python train.py --n_layer=10 --d_model=192 --n_head=6 --n_kv_head=1 --head_dim=32 --d_mlp=768 --vocab_size=16384 --activation="silu" --norm="rmsnorm" --norm_place="pre" --norm_eps=1e-06 --positions="rope" --rope_base=500000.0 --rope_fraction=1.0 --qk_norm=true --attn_scale=0.177 --bias="none" --tie_embeddings=false --parallel_block=false --init="orth" --init_std_qkv=0.0235 --init_std_o=0.00526 --init_std_up=0.0235 --init_std_down=0.00263 --init_out_by_depth=true --optimizer="laprop" --lr=0.00295 --beta1=0.9 --beta2=0.95 --weight_decay=0.16 --lr_head=0.0123 --warmup_steps=358 --schedule="cos" --final_lr_fraction=0.0 --batch_tokens=[65536, 131072, 262144, 524288] --seq_len=1024 --doc_mask=false --train_tokens=543100000 --steps=2475 --dataset="wikipedia_en"
MLP neurons of a small language model. Each row is named by its layer, matrix (up: input weights) and neuron, and shows model dimensions 0-95. Each number is 128 + 32 x the weight over its row's rms, rounded and kept within 0 to 255. Numbers have three digits each.
A block is one neuron, or neurons of one layer that tend to fire together. After each block is what it responds to, as a language model described it from the Wikipedia text at the highest values.

L5.up66:164114170183113078172154122080122144177133109127165144150194128186118135170135112118091133116094146174126095084135093127148105073127099111129134141171105108109127150143113173097135081091150150143124151112102188160198133142151129118121116139053072143132123103130119132110115154147124077099
L5.up123:147155125197112142146119122189121216031131176155185125091152094089156060070160118127159086090133144138137142153095172094067142138158121066106125185087096146145104136136128069136255175147129118138134085100147093124111107086202131081110139114113169104123143094127093126147114081051131090122
L5.up186:177167097120183081128191130114189153172131160113071146107124220196133163102160168113127183116114127127172127086095123125129146094081131146140126180150095135130127172141173104122142094132131132114139188149164168092220103134148158110081126123099125108124137110092086116129155140147156107065
L5.up335:174151103139125112133192168112168112098105182119099119146139160095150145142179121132144113130126114149177094152179063065134166076133127151117119159172134125086119164136137149114179094122133132126142202100076172091138116166180128168125091114142061141120137042058065113117186133100146101144
L5.up375:152144073048099139147105167125166166147147113126089111112127138173135078107193125142142111117154115152140091117069137145168141114129148099123114170175072173131120171108134119139147141174132135114109169163141174112141105125178155112121091123112154142122149121146091134141108132124205072037
L5.up488:169182166182155096128223139089182112154133153127182134114165203196132137145131122120090114122135182137147093122173089152177112105124105112138124144149111092124159152104161106127144105129133151142119145092111131102146147171137145085128100179086161115117134071142081113127097136094094130122
L5.up583:154136186167109141149109140138196109144080156100098129137156138140138145139144128129075081119121136163186106112139156152117160110105152110122127194186163112102084101126180136118130095088127152112088110149141126119184116146154131117075104073090094162121152133067084135126155134114083123164
L5.up724:166177089218146152142122145103174172130198132106151106133155151158122148121167131121106136120131144135145047142122068094149145060139120114147078177139112187129110191123147088106130077116145151113112195115127158125125107135158154094106060127185131242129123124134080142142152171170160094055
Possessive apostrophes after singular nouns (brand's, album's, temple's), plus punctuation in infobox and table rows like Density:, Total /, and sq ft.

L6.up85:104087145088166152148128039151120126133123090140083145130126106174152177085151139136154085157159161174100119134113108168114150112109143163114111197106102134092128095120107105077073120118140124075123122132135170146039133120119125159130141185166108124114084202088169134132131166127165093115
L6.up490:183174137120198168166093100088144177138099089133109159131123083112178123064143119165160079112118118111133082088084120187149136085129145169111098127115098163109139108088061116117104160125122124082123096123132178141033153107192171135156095131162163131115173101131158146126096125157176090121
L6.up497:169161118058158179057091107133104158125155111099134138107105116160170052078154147139154142129125119066135134145080140161189182083123122166104105131087103123156114114102121150073091148148132133170185219112093159130061128120177146178120116162159123129124097132102174095126174093158159175115
L6.up518:121153128068150153161099167127116173136155116070131145175129155156177136110193137164149112126142162132141091148085071145126130085107161152114098125115068146124105133124103133157091184163146139137117078155147161114048130148167172099136107095156170114118104139133163066123131036149125094111
L6.up606:148165094137196125152134111049132147113135113128114099161149130083194170083130135149106102101133170088157071114053084165115135065109149143106074103108041140119128144122092095184118136122132117128076100086161194120033148158127160119125099093131121147103112092117162145124130128143152101119
L6.up631:125166119150151220116076116116117168126132129111135070129115100191153131064216114096139112135137148140159059058071109177156169089116150202120055138103092172150132127088109056106106160153138113116080137139118184130046138140143150115183101077127170170141136124139168148123124134105140100104
L6.up728:095102065072109136177076137110179161117108121089132134116086093137146114114179133140139145154185160147119095122030087167137127136134148213123061084122089149105125143125104153092124114114149131162166141102142224118098099121135134179107133093126165115096087127119171099117113103119114103128
L6.up749:115143057075105133116087122090136165168158091102087137103066106116181123104164140161146168132137123065132137161079101138116167053124118149123132072104104163155125165124121182117080154104120125165099108115135144128076115146136118152154110157091223070105104106127196094105075126113123119146
Punctuation at phrase or row boundaries: commas after a subject noun phrase before an appositive (Oliver Sykes, lead vocalist), pipes opening table rows, opening quotes after a colon, and closing parentheses after birth years.

L3.up141:160120082203132101117183118116134132141199154128161112133155231108121080211144131131139131178124126122138142093158129095089148151104187142072141092180131138110144130118139149123147137129096048113131113146135200143148155132125117150119255117152158088133100128138122044131155120119130122149
Mostly the apostrophe of a possessive 's after a noun or name, as in bill's, bank's, Farmers'; also labels like length, code in infobox and table fields.

L3.up0:149186081127160129101159150128196115190129092169111137143142085157164135074140120140130132174130168102145067070128110087158105140143041087075103134121106112088148118133179130138149124100169071153148145129122130114096090134125117155187093112127153105098062139150143101129181116135058141135
Month names inside dates, especially after a day number (on 26 March, 13 June), and the 0 in years like 2020s.

L6.up74:159114084130174153148091170166170154178134097110093158184125129055108141084166116158140136127086133050102121112117102132216151105142119145142102161116153152085122153125058156080145127127128109164120188135086141135143144171166127126129127113181146221150159096146145183114193073193145182119
L6.up97:101173037120142091127105202112110157160118154110098185114124141135105080120094119174195131187130087092138114099118118114100098159108141165151136088126100201134135163107118169127165104130140135067156140123130128139160127133134160119185118100170140133119168084132091109139083126126113184143
L6.up360:153210104091162071121124187136136132146144112133132093128147123134130179157107138144184191134109184127114118084123107141116094168111132104114120146154133098092095179078073061182125135152118173087052148169122112090146117031172163136151112149126148136128149125154124187137132130135134144127
L6.up385:154154060191188122167122188174151145137085117143137103163137180157104119138125112173146131132135086074117073117110104130188080142074140124136110124134098114101141155117072129047158114130120102129098087142098139083113155132188156090138117085173115181127195029167094163127106086133151125138
L6.up438:145160111130180127000121123069092108109129068192128167116127079125110095099069130171166146123095198070185088091117080135082106144144142147130089126109119111172154168133094118177130076119139111099095135144172171132074138106049168108130124080129132156148124071126152107142108151106092190114
L6.up477:141191096109154096032080163128125144148136130092134123143117175099110105105096123127106160157159090106100110139122063110170132098132127167128125120126130150104128176118088121112173162136142135149118125107188124130122143116183128083153108118133182161134178075172145183113100046109109172136
L6.up686:168093109155135107117154121118077149118112117152116137079136066154109123111112117132180144148135096095150128087123112134134167157109126138146147106133160115166137157113175129203116091101142132119097160114132163088090125183134154143134117112120109193144159105125079118117147218194105166128
L6.up744:171173031125172076125116161122122126183116098130164135144139221114089049089158122173149176177106121138096105144127078125130123124147127109137121140144119162136128176107132137055149101121118116147054166145108145124100128127163175121102096135165140180128159139141121122117045119114134174124
Apostrophe tokens inside possessives and contractions, like region's, doesn't, I'll, plus weaker hits on function words such as an, had, would.

L5.up10:148107162120098115117088226161175182121110066090135123109092050152119128127167150117160125153111154148079161100152145150190089130123109100145108147142112121162152148120157137079128134148136165140178144089116058107081076166114112104087168176104187111106102206145155136122066192171113065130
L5.up109:163124150110122104106090185134190188126127153071169096130094087123125082096208140106129048103135109139090086148151089119178115090085124125129131167152122094140146117116153123081135148150134099105166159117082125140145074142169108099100121140163197131130124136122149136126134134117099000020
L5.up110:121123055118143158134111187144131195120130112119138166156114090069133073087149147118189139134120105150106134185088155081110074119152132133129117072158103175104119155135104125097144159178119131122145071056125111148109053104198112116110152130154178072114122134160150142131095078182126044172
L5.up116:178127126148189124094173200139139139171062111110175114156139142131110100089221147110103100132146113144192081128108104090139078081102112159137081140163134107071119132107122129077116076144125125097163175064111190137097110130166138072096108142116034136125108113169135131120060100174142021098
L5.up495:157169080165147117151136182155194230118067131103163085129135131108135097106101155113175065124125151124096093154095153129164136105119117143142110096132087140126143153146117094108192140153132109118150120110158101155062109131152134109105149174106141080114136094132107134142154127152154057107
L5.up530:141130137205117111145145141132190186165137146112162117140181153107125134137180133109082129119124120108093085136141065142168149105091132124146107003145128120150141153178098087113123094165130077125172111117088112103204128099147123136150106114089112097134124186132129127129082118142140097072
L5.up544:119083160168136123205150112165151136108118147080166110069187144084113196091148128119155183081140064157141110119119123159130186109131155043153130176148119174108124119157128112116113121109115127144119060178106113146119142098166079157138134194123052120100101148090153167152172144154152064188
L5.up598:135130055107079086089126139082091155179137111138164142114151176138109121134129120111137115175118151104054147144121168153130129123119099166155132100111077120171149172157119117105126155120132100117153133120082110119094108139142137097156166158155161099129122084177141123111045106203086096129
Month-name tokens inside full dates, usually after a day number or "on"/"in", e.g. on 7 November 1766, on October 10.